config.yaml
n_layer: 9
d_model: 512
n_head: 4
n_kv_head: 4
head_dim: 128
d_mlp: 2048
vocab_size: 11091
activation: "gelu"
norm: "layernorm"
norm_place: "pre"
norm_eps: 1e-06
positions: "rope"
rope_base: 500000.0
rope_fraction: 0.25
qk_norm: false
attn_scale: 0.0884
bias: "all"
tie_embeddings: false
parallel_block: true
init: "normal"
init_std_qkv: 0.0149
init_std_o: 0.0
init_std_up: 0.0149
init_std_down: 0.0
optimizer: "adamw"
lr: 0.000502
beta1: 0.9
beta2: 0.98
weight_decay: 0.18
lr_head: 0.00552
grad_clip: 0.5
warmup_steps: 434
schedule: "wsd"
decay_fraction: 0.572
decay_shape: "linear"
final_lr_fraction: 0.1
batch_tokens: [32768, 65536]
seq_len: 512
doc_mask: false
z_loss: 0.0001
train_tokens: 840900000
steps: 17259
dataset: "wikipedia_en"
MLP neurons of a small language model. Each row is named by its layer, matrix (up: input weights) and neuron, and shows model dimensions 224-287. Each number is 128 + 32 x the weight over its row's rms, rounded and kept within 0 to 255.
Before each neuron's rows, "fires on" lists the tokens most often at its 100 highest values on Wikipedia text that the model never trained on. A number after a token or word is its count.

fires on: " of " 24, "ra" 11, "ve" 9, "il" 8, " | " 8, " de" 5
L3.up1335 [109 160 146 151 135 162  98 153 147 135 100 131 180  96 149  97 146  69 122 157 132  35  80 148 120 141  77 115 101 134 146 154  51 114 176  89 140 118 125 101 123  97 128 143 169  82 163  88  97 149  70 114 165 101 174 129 128 104 118 131  71  77  72 167]

fires on: "al" 24, "ic" 8, "ing" 7, "le" 5, "ling" 4, "is" 4
L3.up1773 [152 140 147  78 114 150  78  85 145 120 116 169 133  83 148 142 129 166 136 121 132 189 146 102  64 118 172 141 128  84 147 117 135 120  64  74 128  71 109  91  80 131 123 149 180  68 158 159 178 136 129 133 112 161 131 195 146  92 172 112 182  71 157 165]

fires on: "ally" 11, "ely" 10, "ly" 10, "cer" 10, " him" 7, "ed a" 5
L3.up1904 [135  51  90  82 113 107 129 160 142 122 140 123  95 178 102 105  80 121 103 123 187 126 144 234  59 125  86 117 151 145  65  67 109 108 116 141  97 143 111 124 121 130 126 100 114 120 130 139 146 131  60 170 116 170 159 159 125 107 163 156 171 140 127 132]

fires on: "e" 10, "s" 10, "ers" 9, "'" 8, "ase" 7, "d" 7
L3.up1129 [113 163  87  95 133 129 135 120 122 111 145 119 166 131 148 100 103 162  95 156 121 110 217 132 149 189 126 146 161 100 142 115 147 125 133 159 157 136 146 150 124 164  97 121 146 139 110  92 148 194 175 188 129 168 133 133 109 127 145 144 131 132 133 127]

fires on: "." 59, " |" 14, "; |" 5
L3.up1801 [171 110 131 151 170  93 159 114 124 101 120 188 131 143 157 136 138 101 132 192 146 140 142 152 103 116 102  80 122 136 137 110  92 110 147 101 131 155 112 115 101 157 110 112 194 134 156  81 121 136 165 121 176 140 168 157 123 158 133  56 137 159  98 158]

fires on: "- G" 15, " D" 13, " G" 13, " g" 7, " | G" 7, ", G" 6
L6.up3 [111 128 176 110 123 128  79 150 133 129 171 129 158 131 151 125 190 148 110 114  85 107 134 109 175 145 127 111 162 218 122  98 101 141 109 163 123 124 111 104 167 135 106  60 164 142  92 158  93 130  75  71  74  64  86  68 151  71 176 115 124 113 121 129]

fires on: "'" 35, " be" 8, "un" 7, "se" 6, "be" 6, "e" 6
L3.up1729 [ 98 197  95 132 149 111 116 126  89 151 151 124 144 104 156  41 143  85 111 173 137 152 162  91 126 127 113 120 170 101 160 122 106 105  68 126 135 150 173 172 122 137  93 166 122 106  94 113  97 108 176 116  78 181 144 112  57 123 133  81  79 122 101 123]

fires on: "′" 22, ":" 15, "." 11, "°" 10, "ominated" 8, "andidate | Votes |" 6
L3.up1125 [141 119 125 166  97 108  96 123 110 121 107 176 163 105 143 178 108 168 183 119  50  73  88 182 104 119 107 118  83 124 156  73 122 112 145  81 138 118 156 126 102  96 120 101 130 122 106 135 129 139 171  96 152 145 114 137  81 160 132 189  89 105 152 107]

fires on: "ly" 17, "ely" 10, "ally" 9, " review" 7, "%" 6, "t" 6
L3.up1202 [148  68 143 126 144 129 116  80 102  48 151 122 141 211 162  94 141 170  84  85 188  82 152 175 155 110 124  77  87  70 134 100 100 134 114  37 146 111  38 102 170 117 120 117 107 126  95 168 148 172  77 151 155 133 148 155 149 151 112 124 151 112 100 139]

fires on: "ac" 34, "enc" 8, "ing" 5, " used" 4
L3.up1162 [ 92 173  91 144 137 151 101 132 117 136  63 119  52 153 161 156 141 138  99 113 110 153 138 166 118 172 129  86 187  73 123 192 198 133 106 168 149  91 143 137  70 122 126 120 127 198 155 129 143 143 211 150  74  76 131 110 149 169  94 139 120 191  89 139]

fires on: ":" 36, " | " 20, "." 9, ": " 6
L3.up462 [137 138 100 138 144  76 128 133 109 126 109 167 144 108 198 114  75  87 175 119 112 121 120 114  35 102 124 131  86 135 121 117 129 113  87  86 158  93 188 142 109 107 140 114 151  61 109 126 115 167 133 119 155  81  99 114  89 115 162 114  85 180 119  76]

fires on: "s" 42, "ves" 8, "owers" 5
L3.up697 [140 134 121 145 132 129 148  77 131 109 129 154 198 133 126  53 142 112 117  81 123 115 165 136 176 113 104 126 162 126 159  98 103 144 187 108 129 106  77 131 165 119 110 152 115  92 158 151 129 163 107 153 130 133 139 144  88 120  96  98 161 116 150 108]

fires on: "i" 11, " may be" 10, " is" 8, "en" 8, " can be" 7, " are" 6
L6.up498 [153 144 143 156 138  97 130 146 143  98  78 103  97  97 157 181 138 145 137 124 190 115 152  59 131  92 118 147 131 149 126 124 108  99 140 139 159  97 104  74 106 106 123  97 112  91 148  87 105 182 115 150 110 144 119  85 134  73  67 127 129  53 142 181]

fires on: "om" 16, "e" 12, " we" 10, "t" 4, "he" 4, " We" 4
L6.up1707 [121 108 124 135 112 116 110 163  94 145 121 151 137 133  91 172  82 116 163 109  66 123 153 131 136  92  39  24 106 131 153 138 141  53 125 149 150 171 149  90 102 114  90  75 163 121 131 119 141 163 136 106 125 161 117 127 136 108 168 111 105 180 157  77]

fires on: " |" 48, " |  |" 13, " | " 8
L3.up1330 [135 108 157 116 149 132 115 131 143 144 142 175 118  70  90 110  98  80 119 137 157 153 123 151 149 204 166  98 108 143 146 124 127 166 153 125 164 100 121  90 122 112 127 111 132  74 124 194 165 139 107 139 136 173  37 184 135 128 162  94  64 146 180  75]

fires on: "ey" 14, " last" 13, "ier" 7, "up" 7, "es" 6, " area" 5
L3.up1710 [134  94 134 136 110 149 156 172 151 177 115 175 138 148 191 215 202  95 101 118 111  92 112 133 111 167 109 166 175 107  97 113 183  77 119 134  69 131 156 159 106 161 112 131 121 202  91 146 139 163 114 138 165 133 188 166 184 113 157 141 123 144 163 126]

fires on: "am" 24, "ing" 14, "er" 8, "ved" 5, " cred" 5
L3.up1005 [119 119 111 139 152 102 119 123 129 172 126 144 160  85 146 141 128 133 110  96 121 144 225  87 130 167 109 160 123 102 166 133 125 130 221 113 124 112 139 165 122 162 150 163 125  40 110 142 135  97 179 177  80 114 138 117 131 101  91 102 169  77 123  79]

fires on: "u" 20, "ach" 14, "al" 10, "l" 10, "us" 6, "z" 5
L3.up4 [ 96 123 166  73 149 120 123 104 122 143 136 114 131  89 124  61 127 121 109 167 120 106  89  80 173 118 105  70 148 131 154  80 146 131 132 104 150  65 156 173 116 144 113 124 139 114 154 102 177 127 153  89  93 137 107  92 100 124 122 109  94 130 146 157]

fires on: " under" 18, "ain" 14, "oor" 6, "olk" 5, "rant" 5, "ine" 5
L3.up100 [129 122 126  91 121  86 167 101 101 114 165  83 125 157 129 152  49 179 124  69 185 159  97 144 152 174 123 156 100 121 155 102 151 129 145 145 141 165 110  88 113 162 146 162 112  83 109 158 140 173 129 140 157 147 130 100 166 107 110 177 192  96 165 113]

fires on: " | " 48, " is" 9, " a" 6
L3.up357 [ 66 183 142 193 161 154  86 156  61 164 161 135 100 118  98 142 153  36 119 190 147 142 155 165 161 148 139 126  77 183 119 124 130 108 171 139 210 168 144 116 102  89  99 164 148  83 187  74  79 119 126 152 142 125 136  99  32 122 104 172 120  82 163 164]

fires on: "\"" 20, "af" 10, "iqu" 8, "ood" 7, "be" 5, "ee" 5
L3.up42 [109 123 113 120 115 185 177 118 136  72 180  97 147  65 132 116 142  63  89 143 115  82  92 125 128 131 103 102 103 140 159  69  83 161 151  52 171 133 142 151 154 105 157 116  64 123 158 100 116 145 104 191 134 147 114 120  67 110 109  80 110  65  84 141]

fires on: " | " 19, "." 19, "%" 6, " means" 6, "es" 5
L3.up1284 [ 94 138 115 174 144 122 142 112 163 121 162 187 152 175 140 130  68  83 175  78 185 141 186  95  94 134 155 115 126 108 190 139 102 108 119 106 152 110  99 159 103 114  87 142 145  41 115 164 131 138 106 128  99 135 147  96 151  84 110 131 124 121 126 131]

fires on: " |" 35, " | " 16, "; |" 6, "1" 4
L3.up1398 [155 167 129 143 201 107 140  60 118 154 195 126 146  88 136 144 159  61 194 101 152 112 157 129 125  99 159  84  76 107 144 139 185  88 133  71 141 140 163 147 149 133 131 165 159 144 156 101 112  75 101 111 140 103  59 111  97  66  88  96  76 157  75 141]

fires on: " be" 22, " sp" 22, "1" 7, "2" 5, "be" 5, "3" 4
L3.up289 [122 110 130 124 110 128 117 112 129 171 156 112 115  91 132  88 122 119 126 178 134  75  91 100  83 111 105 122 158 145  91  95 111 113  86 166 116  90 152 153 124 178 196 130 145 116  17 120  93 109 103  78  98 136 176 120 109 106 143  86  85  78 133 136]

fires on: "al" 17, "af" 12, "ar" 8, "it" 5, "ad" 5, "as" 4
L3.up1910 [142 113 117 121 176 162 103 167 141 215 133 102 160  86 102 117 144  72 120  99  83  63 133 101 107 146  92  86 132  97 123 112  78  65 114 112 151 140 134 108  89  85 160 118  46 126 114 166  68  85 129 175 145 143 145  96 107 110 144 120 194 169 159 101]

fires on: " per" 24, "ally" 10, " near" 6, "ically" 5, "ently" 5, "ely" 4
L3.up1418 [164  78 132 103  96 181 159 140  98 112 140 136 107 146 164 178 142  71 113  92 157  97  82 253 136 137 160  63 169  75 106 111 164 109  89 100 117 155 116 148 106 132 101 111 106 238 101 152 173 151  53 150 190 148 163 136 109 163 125 148 148 136  95 132]

fires on: "ers" 28, " made" 16, " port" 6, " Leg" 6, "sp" 5, " charg" 5
L3.up271 [148 110  43 137 154  75  77 129 118  79 104 112 126 135 138 179 119 132 148  92 146 126 102 135 125 147 139 181 156 143  45 171 157  87  47 254 107 113 148 158 106 226 155 119 117 148  81  96 140 155 150 119 100 122 136  96 104 117 144 169 114 108 150 155]

fires on: " St" 37, " st" 16, "in" 7, "| St" 4
L6.up576 [105 107 111 119 112 110 154 234 132 167 168 165 183  78  93 110 139  95 105 158 123  92 102 156  91 161  99  94 111 116 157 100 114 123 170  98 139 136 108 126  86  60 126 165 165 125  89 150  96  96 160  53 113 129 157 106 143 159 113 125 161 103 147 156]

fires on: "er" 18, "ard" 9, "ie" 8, "le" 6, "in" 6, "ors" 6
L3.up2001 [161 127 158 100 137  20 114 169 149  98  83 145 156 130 149 152  88 129 156  93 185 159 176 102 118 153 130 141  51 141 111 146 155 118 115 120 151 107 130 106 116 139  78 104 143 111 144 111 119 103 136 125 107 141  69 133 202 122 103 114 147  90 112 117]

fires on: "ans" 23, "ental" 9, "o" 9, "ant" 8, "or" 7
L3.up983 [131 115 124 117  92 102  96 172 214  39 101 111 134 119 155 155 138 191 112 106  86 189 120  75  58 106 214 114 112 134 143 156 111 148 108 133 138 148 159 112 126 128 131  87  86 109 182 144  92 131  88  80  98 104 148 169 180 121 141 151  85 124  78 167]

fires on: "ac" 17, "l" 10, "o" 9, "art" 8, "ob" 6, "ol" 6
L6.up496 [146  56  92 102 101 145 159 103 148 162 116 140 135 125 177 144 109 112 157 100 162 170 147 130 103 141 102  85  72 150 150 151 157 116  99 101  62 162  98 160 129 128 171 130 163  85  98 119 147 168  87 108 214 143  99  76  87 123 119  56 104 125 117  80]

fires on: "." 23, "ill" 12, "d" 6, "ear" 6, "amb" 5, "ent" 4
L3.up1481 [143  66 137 167 152  92  99  99 139 104 114 160 164  77 146 108 114  71 128 170 113  69 113 134 175 139  36 163 136 165 134 109 104  85 131  89 181 148 144 154 163  97 108  77 167 129 145 125 102  92 125 111 153 120 130 137 112 141 158 150  96 137 105 101]

fires on: "e" 18, "ite" 14, " to be" 12, "ater" 6, " into the" 5, " of the" 5
L3.up1405 [129 154 168 165 105 151 115 150 115 128 137 147 123 158 167 174 208 147 123 138 155  77 128 159 127 151 133 109 126 113 104 102 140 103 119 147 116 166 162 176 124 193 150  90 140 207  74 170 106 148  90 146 152  94 178 100 112 139 130 111 127  59 169 137]

fires on: ", " 63
L6.up1125 [ 93 138 114 168 144  94 116 177 158 100  93  93 144 133 112 150  81 147 128  48 109 113  90 131 129  95  87 108  84 127 161 158 117 155  80 120 207 106 120 119 145 110 127 121 122  51 103 216 115 118 152 135 169 131 113 113 126 119 160 117 126  82  93  72]

fires on: "ard" 19, "et" 15, "ill" 9, "er" 7
L6.up891 [140 128 125 112 124  93 115 132 162  97 133 125 123 171 131 146 126 168  94 141 108 192 182 143  99 156 168 182 125 127 131 151 149 136 100 112 135  60 123 119 134 112 121 186 150 122 163 140 161 101  56 129 175 138  68  88 115 116  47 146 141  53 213 214]

fires on: "ing" 38, "s" 33, "ed" 23
L3.up944 [ 92 117 164 148 102 123  98 154 107  87 128 151 126 163 151  92 112  89 158 109 141 163 170  91 158 109  58 111 132 143 178 132  83 158 158 121 140 122  96 160 127  80  99 154 128  92 125 158 149 125 110  42 103 172 128 189 132 118 148 106 131 108 105 129]

fires on: "ic" 66, "°" 6
L3.up786 [139  89 106 139 170 161 106 151 118 119 123 136 153 152 108  87 128 125 149 123 126 147 102 165 112  89 127  79  77 151 144 147 107 119 119  84  79 149  78  58 150  94 102 131 148 137 114 137 142 146  78 100 170 120 150 166 198 161 115 126 104  71 157 152]

fires on: "." 39, "or" 7, "ir" 5, " " 5
L3.up66 [127 104 103  99 103  93 161  77 142  99 138 101 130 105  91 168  73 150 120 120 141 115 116  99  30 143  92 151 123 117 152 208 144  90 105 110  73  82  94 150 122 143 112 176 165 138 163 139 138 128  86 171  91 127 139  91 176  69 142 136 182 170 116 185]

fires on: " later" 17, " well" 11, "so" 7, "ropical" 7, " also" 6, "ki" 6
L3.up890 [ 95  85 149 135 158 131 146 132 119 103 129 114 152 139 145  89 108 149 107 160 125 103 105  99 100 107 179  82  96  89 125 104  71 166 124 113 159 122 130 119 138 141 123 123 173 145 130 185  56  93 107 158 149 107 107 131 139 134 126 100 136 144 113 148]

fires on: "ic" 15, "s" 11, "y" 10, "le" 9, "'s" 5, "ry" 4
L3.up1442 [106 162 191  77 106  95 143 120 110 102 147 178 133 138 100 141 150 155 178 164 156 175 139 138 104 173 168 128 156 166 180 124 134  69 107 108 122 112 131 120 144 169 132 179 157 108 167 110 168 121  72 156 146 122  33 185 138 198  86 133 117 138 134 139]

fires on: "2" 16, "ow" 13, "1" 10, "iz" 7, " thus" 6
L3.up728 [156 126 143 136 102  66  78 161 141 149 120 132   3  71  98 104 142 117 163 138 127 135 129  45 112 106 127  97 144 170  67 123  54 114 127 161 109 105 138 140 104 127 165 142 161 109  46 107  92 102 159 129  91 111  95 109 124 118  94  97  85  76 225 105]

fires on: "'s" 18, "et" 11, "e" 10, "ar" 7, "ing" 6, "aven" 5
L3.up1193 [ 73 190 111 104 136 165 100 142 127 119 121 121 182 188 117 114 154 154  99 117  37  91 115 172 153  98  92 149 147 153 156 143 153 184 104 176 146  84  51 151 137 172  75 103 165  96  78  71 140 109 143 143 123 110 164  78 128 109  84 170 171 105 102 132]

fires on: "d" 32, "l" 8, "ak" 7, "L" 6, "ach" 5
L6.up894 [ 94 189 135  95 131 140 123 118 141  63  99 118 162 134 117 114  98 156 133 141 149 170 122 176 132 125  80  57 149 194 174 117 141 124 129  91 155  99 126 192 131 113 117 142 109 101 163 167 138 156  77  95 155  77  79  57 143  94 129 112 191 123 145 193]

fires on: " After" 24, " most" 10, " Chevrolet" 8, " ey" 6, "0" 6, "om" 5
L3.up329 [109 144 130 147 102 124  92 151  83 113 135 130 188  30 150 110 215 120 161 122  89 123  85  96 145 128 143  98 138 160 128  99 174  89  91 152 118  73 137 113  44 161  90 182 103  84  67 100 134 186 167 123 146 123 126 162 153 146  92  87  87 155 200 101]

fires on: "\n" 44, " in " 8, ":" 7
L6.up1049 [121  88 132 113 146 171 142 125 119 129  87 160 158  95  96 119 163 136 148 111 107 123 126 127 149  77 153  74  79 105 127 195 115  91 122 192 144 131 162 102 124  98 128 113 133  86  96 128 107 141 156 120  80 123  74 135 173 111 116 120 101 109 109  96]

fires on: "ing" 56, "s" 18, "ed" 12, " from" 9
L6.up203 [134  62 197 101 105 112 136 167 120 110 149 153  95 128 113 120  64 147 155 148 167 119 150 176  97 109 124 133  88 123 142 114 114 155 109  89  98 162 141 167 145 126 124 125  98  39 122  99  83 153 123 112 121 199  96 133 108 104  57 109 156 145 176 148]

fires on: " P" 26, " | P" 17, " of the P" 6, " a p" 6, "P" 5
L6.up1458 [152 132  96 128 126 158 170 110  84 109 164  97 143 136  66 109 138 142 124 218 118 131 202  98 148 162 100 194 150 125 107  59 126 116 118 159  80  91 122  59 109 118 175 147 186 138 137 144 110 147 127 141 117 148  84 121  99  96  89 175 161 151 144 171]

fires on: " | " 57, "ic" 9, "iam" 5, "ly" 4
L3.up1291 [129 138 147 156  96  89 115 107 159 158 158 120 163 123 181 114  89 141 166 107 120 177 102 164 117 107 175 109 113  84 168 154 146 146 105 115 148  88  86 116 121  92 143 147 142  49 150 121 118 128  98 107 105 138  70 162 194 101 126 127  92 173 122 159]

fires on: "al" 41, "an" 24, "ing" 12, "s" 4, "ary" 4
L3.up1790 [112  90 120 149  68 101  98  99 113 109  99 108 121 124 161  84 115  47 185 150  90 131 147 150 149 158 132 158  78 146 119 144 120 148 154  46  93 174 110 160  98 144 169 162 192 129 144  90 142 130 133  96  75 150 205  97 144 104 103  88 129 119 152 172]

fires on: " |" 29, " |  | C" 21, "  " 7, " |  |" 6, "| Pos | Team" 4
L3.up156 [141 140 125 164 181 103 156 139 145 126 152 141 152 116  89 140 147 137 100 143 129 141 143 106 141 134 133  81 112  74 175 130  57 154 122 134 125 180 102  98 129 148 151 172  91 136 173 155 185 143  89 198 114 118 139 102 111 138 100 144  93  86 156 103]

fires on: "er" 19, "or" 17, "'" 12, "ish" 6, "end" 5, "ed" 4
L3.up451 [130  81 161 145 141  55 189 100 141  83 195 161 140 177 136 157 142 160 151 108 113 119 179 120 101 113 149 115  85 104 139 146  76 142 116 121 116 112 121  56 176 101 115 145 136 112  86 200 144 218 115 100 154 155 114 142 173  80 111 154 130  69 159 145]

fires on: " on the" 26, "ise" 7, "ia" 6, "ers" 5, "ally" 4, " on" 4
L3.up1911 [138 137 194 128  95 146 121 102 132 141 172 121 157 164 149 152 194 112 126 117  97  92 118  69 129 153  75 184 144 112  96 111 132 119 150 140 167 101  83 193 134 122 168  67  94 119  98 145  79 167 107 151 117 117 141 137 148 108 109 122  98 133 101 131]

fires on: " P" 17, " of P" 11, ", P" 11, " | P" 8, "-" 8
L6.up1705 [147 108 188 134 146 128 124 126 107 221 126 156 122 112  94 124 137 109 147 143 161 124 198  94 136 154 127 180 136 131 149 126  81  95 101 187 124 152 137 109  81 146 141  76 138 127 132 127 164 167 150 131 115 174 112 175 131  96 117 146 167 111 144 144]

fires on: "G" 16, " | G" 13, "- G" 10, ", G" 7, "B" 7, "- F" 7
L6.up1918 [132 132 160  81 140 122 152  93 159 137 119 128 255 118  40 137 146 138 138 157 100 141 100  85 154 141 132  97 115 139 163  93 192 202 143 157 149 120 130  65 145 103 163 105 148 149  79 182  96 165 153 125  31 126 113 166 119  98 162 130 176 152 150 137]

fires on: " G" 23, "er" 22, " | G" 9, "or" 5, " of G" 4, " in G" 4
L6.up152 [ 61 118 145 116 177  93 151  85  89 206 143 164 129 140 124 163 153 139 177 158 115 120 157  90 131 138  77 162 150 162  98 122  64 135 124 141  85  75 138  42 142 126 142 185 121 129  98 148 113 167 116 133 132 110 101  76 101 142 143 135 161 103 127  80]

fires on: "." 41, "ent" 5, " Andrew" 4
L3.up974 [148 111 143 141 133 142 113 124 152 100 134 163 132  84 115 117  83 138  85 110 150 103 113 123 180 134 146 158 130 166 169 107 139 111 121 121  84 162 122 194 117 128 111 141 135 106 105  68 125  75 179 164 139 155 135 104  88 170 125 106 110 128  57 116]

fires on: "ing" 39, "al" 19, "ly" 4, " leading" 4, "C" 4, "ied" 4
L3.up869 [121  96 185  86  83 110 102  96 106 128  88 122 115 107 160  99 112 120 152 159 126 171 119 103 106 117  97 208 133 166 166 122 107 181 171  88 187 133 143 128 115  98 143 136  77 105 155 137 132 134  87 123 134 170 167 166 123 130 168  81 147 120 111 156]

fires on: "od" 36, "ind" 10, "al" 7, "e" 7, "/" 5, "s" 5
L6.up1222 [163 143 116  67 150  95 194 153 157 144 117 140 158 125 124  96 156 113 124 144 200 116 133  89 137  88 103 120 122 125 124 118  85  84 161 107 144 140 124 156 126 200 130 155 179  99 102 105 136 191 121 169 182  93 201 133  99 138  80 122 155 110 163 103]

fires on: " him" 21, " himself" 18, "here" 4, "ts" 4, " character" 4
L3.up715 [120 148 153 134 153 136 178 136 116 122 119 140 175 128 188 101 104 124 152 141 146 222  95 124 123 124 184 154 117 108  55 164 126 114 135 138 118 116 125 138 127 133 117 147 116  82 148 104 156 163 138 128  97 168  95 109 166 126  75 131  91  87  78  81]

fires on: " and" 15, "," 12, "ans" 11, " L" 8, " to" 7, "C" 6
L6.up1959 [136 122 176  67 169 110 134 130 113 136 115 122 162  77 155 108 127 135 117 151 113 126 124 109 130 146 157 111  94 148 112  84 141 103 101 146 113 162  54  98 101 112 144 189 172 109  80 185  99 150  98 140  95 214 125 126 175 154 172 111 144 107  52 140]

fires on: " or" 66, " means" 5, "a and" 4
L3.up503 [163  92 167 106 177 160 157 121 167 100 122 157 130 123  99  27 123 127 137  97  99 161 105 126 151 131 143  95 115 111 157 129 161 149 158 106 163  81 121 132 110 142  97 151 104 127 101 127 141 104 155 153 152 105 113 150  73 139 106  85 136 159 122 104]

fires on: "es" 38, "-b" 12, "ier" 4, "ver" 4, "e" 4
L3.up878 [175 102 153 127 120 136 144 112 184 119 118 110 145  82 149 154 121  85 122 129 120 123 118 145 115 182  88 138 157 171 214 100 131 134 144 109 103  94 127 130 135 169 131 142  85 206  90  96 159 190 146 147 100 138 144 161 106 162  82 131 117 112 162 136]

fires on: " C" 25, " | C" 12, "; C" 11, " the c" 10, ", C" 10, "- C" 6
L6.up85 [126 120 121 138 139 123 161 113  51 123 110 131 173 180  72 168 138 143  37 172 138 127  75 145  93 117  81  78 104 134 111  93 136 114 126 147 168 135 111 100 178 137 164 143 150 126 116 187  71 114  16 168 174 114  87 128 126 155 103 113 108 150 110 157]

fires on: "\n" 16, " to" 11, " with" 7, " for" 6, " will" 5, " as" 5
L6.up1916 [ 96 110 153 154 135 121 103  83 157 156 147 115 114 118 118 139 148 141 200 120 129 127 167 128 163 122 131 230 101  96 174 128 118  59  93  82 141  92 121  93 142  61 126 131 134 111 100 122  96 153 193 156  73 161 133 154 158 149  70 144 103  72 180 103]

fires on: "2" 43, "1" 9, ", but" 4, "\n" 4
L6.up1640 [109 127  97  91 145 133 154 145 148 131  83 176 128 149 130 132 108 104 116 185 144 117 202 134  90  83 135  97 114 132 113 157 124 122 111 125 135  93 169  60 164  93 117 153 120 112 160  99 133 127  87 131 123 201 114  89 124  73 149 132 129  96 134  69]

fires on: " that" 22, " for a" 8, " Chief" 6, " Main" 5, " the same" 5, " same" 4
L3.up401 [131 127 184 122 127 185 112 129 124 150 113 150 148 164 112 164 123 125 129  81 113  95 156 156 132 161 141 150  89  74 150 159 168  91 153  74  93 136 135 157 107 146 137 168  63 205 135 109 185 111 145 148 141  64 148  82 128 105 122 162 124  99 133 136]

fires on: "o" 14, " September " 11, "ing" 8, " October " 7, " December " 7, "e" 5
L3.up446 [ 70 126  84 113 184 123 126 102 184  86 117  91 146 122 143  81 150  94 125 161 123 141 169 157 146 125  75 156 153 184 152 139 101 154 158 148 166 174 133 178 120 113 190 103 142 113 126 124 111 126 106 161 142 120 154 119 157 181  86 176 169  90 117  99]

fires on: " | " 15, " B" 9, "\"" 9, "; " 7, " by" 7, "ed by" 7
L6.up181 [106 159 107 129 107 106 135 147 152 142  87 143 133 124 141 136 137  79 110 118  34 180 170 157 142  77 145 136 108 134 132 160 116 127 113 134 144 151 133 109 111 138 110  93 118 124 108 114 142 111 114 134 143 140  86 171 164 145 120 201 143 169 110 173]

fires on: "est" 31, "ess" 8, " road" 7, " highest" 6, " access" 5
L3.up78 [140 126 127 141  86 136 141  84 150 122 125  96 250 214 170 161 159 144 126  91 134  97  80 188 171 176 119 132 144 136 103 101 112 101 126 149 154 123  66 155 149 131 172 131  95 116 157 172 120 217  96 109 135 137 164 129 123 128 109 123 121 130 124 142]

fires on: ", " 78
L6.up833 [ 98 107  95 133 127 144 147 189 136 171 151 192 139 153 139 104  96 138 109 108  48  82 114 125 116  95 130 131 125 168 104 134 114  95 139 151 149 116 127 104 155 135 142 120 115 102  94 114 132 108  98 150 123 122 185 145 142 168 137 121 191  88 134  43]

fires on: "ic" 37, "ett" 10, " Sy" 5, " near" 5, "ial" 5, "ous" 4
L3.up529 [153 106 132 137 140 124 132 149 148  75 160 119 135 127 166 156 144 131 151  97 152 114 108 148 102 142 121 115 103  96 169 113 134 107  75  80  64 135 129  70 112 112  76 130 141 205  99 145 135 188 123 118 196 133 122 184 165 176 129 149 117 158 192 168]

fires on: "d" 14, "rom" 12, " half" 8, "ill" 7, " was the" 6, "000" 4
L3.up87 [151  58 108 135 131  48 138 108 149  95 151  99 212 135 161 150 101 102 104 121 170  97 194 164 158 149  96 172 107 135 136 135 100 114 164 140 128 134 101 157 181 148 121 133 105  98 118 141 183 191 109 160  94 117 137 143 149  82 137 100 157  84 135 121]

fires on: " |" 39, "." 20, "|  | " 6, " |  |" 6, "|" 6, "|  |" 4
L3.up376 [125  50 136  92 148 121 127 129 128 129 185 148 119 150  88 132 105 108  94 170 117 114 119 153 176 135 147  76 101  82 162 119  76 134 191 114 138 165  96 141 172 109 110 160 139 120 156  97 111 183 146 118 124 165 130 161 119  53 142  76 121  67 164 137]

fires on: "er" 16, "ac" 13, "or" 11, "us" 9, "ob" 7, "end" 6
L3.up1053 [130  76 140  99 157 191 147 146 149 151  84 115 179 162 140 116 107 161 157 162 118  87  84 145 105 124 165  54 119 136 134  89 102 171 131 115 120  92 125 139 110 148 141  76  78 108 149 144 136 117 153 172 149 201  96  90  36 151 130 100 156 122 134 146]

fires on: "ar" 17, "°" 10, "y" 6, "T" 6, "or" 6, "as" 5
L3.up1804 [151 118 124 135 117 129 138 144 143 135  70 152 206 126 136  79 148  91 160 129 106 110 135 167  96 165  84 121 139 155 202 151 148  92 156 133 101 126 107  74 155  83 144 129  92 130 107 104 115 103 103 104 128  94  99 127 133 170 126  95 172 163  92 118]

fires on: "er" 17, "\n" 14, "en" 7, "in" 7, "ent" 5
L6.up1168 [144  40 125 134  77 163 155 147  99 123 128 101 151  89  87  73 173 102 146 154  86 127  78 143 148  91  77  98 112 100 136 109 127  70  96 169 142 155 138  90  99 138  94 102 115 133 132 100 175 152 144 124 126 159  65  58 101 117 174 180 182  91 143  97]

fires on: "." 29, "% |" 16, "| Total votes" 15, ":" 9, " C." 5, " |" 5
L3.up1741 [144 142 154 156 175 114  53 124  62 104 155 166 116  92  88  90 146 154  94 106 132 195 119 173 162  98  93 177 123 147 187  89 119 166 145 132 124 112 104 170 114 112 126 141 109 135 131  76 118 153 151  77 139 181  91 128  97 150 139 159 108 108  87 104]

fires on: "or" 12, "om" 12, "ar" 11, "an" 9, "al" 8, "r" 7
L6.up608 [159  84 104 196 138 201 106 201 156 118 141 145 147  93 128 112 134 102 183 117  90  66 147 123 168 103  93 113 118 169 127 124  89 119 115 111 128  75 121  93 149 124  33  97 131 148  73 104 102 153 132 124 162 143 173  69 117  83 118  96 170  81 101 129]

fires on: "ic" 30, "t" 8, "alls" 6, "per" 4, " compos" 4
L3.up2005 [141 123 134 114 138 130 124 146  85  50 161 104 232  62 126  91 131 112 142  97 113 131 104 162 117 152 129 113  94 102 164 112 101 109  75  74 139 134 113 119 119 106  84 155 156  96 129 135 120 133  60 103 135 185 147 170 119  93 107  79  89 116  66 141]

fires on: " |  |" 35, " |  |  |" 20, " |" 13, "th |  |" 8, "\" |" 7
L6.up596 [141 156  99 131 181  95 165 195 141 146 123 184 111  94 135 121 112 106  83 220  98 155 104 135 135  91 115 136 111 149 128 121  96 101 122 164 163 131 148  92 153 108 121  93 128  87 116 151 170 123 220 128 123 180  55 116 148 117 171 130 127 118 133  66]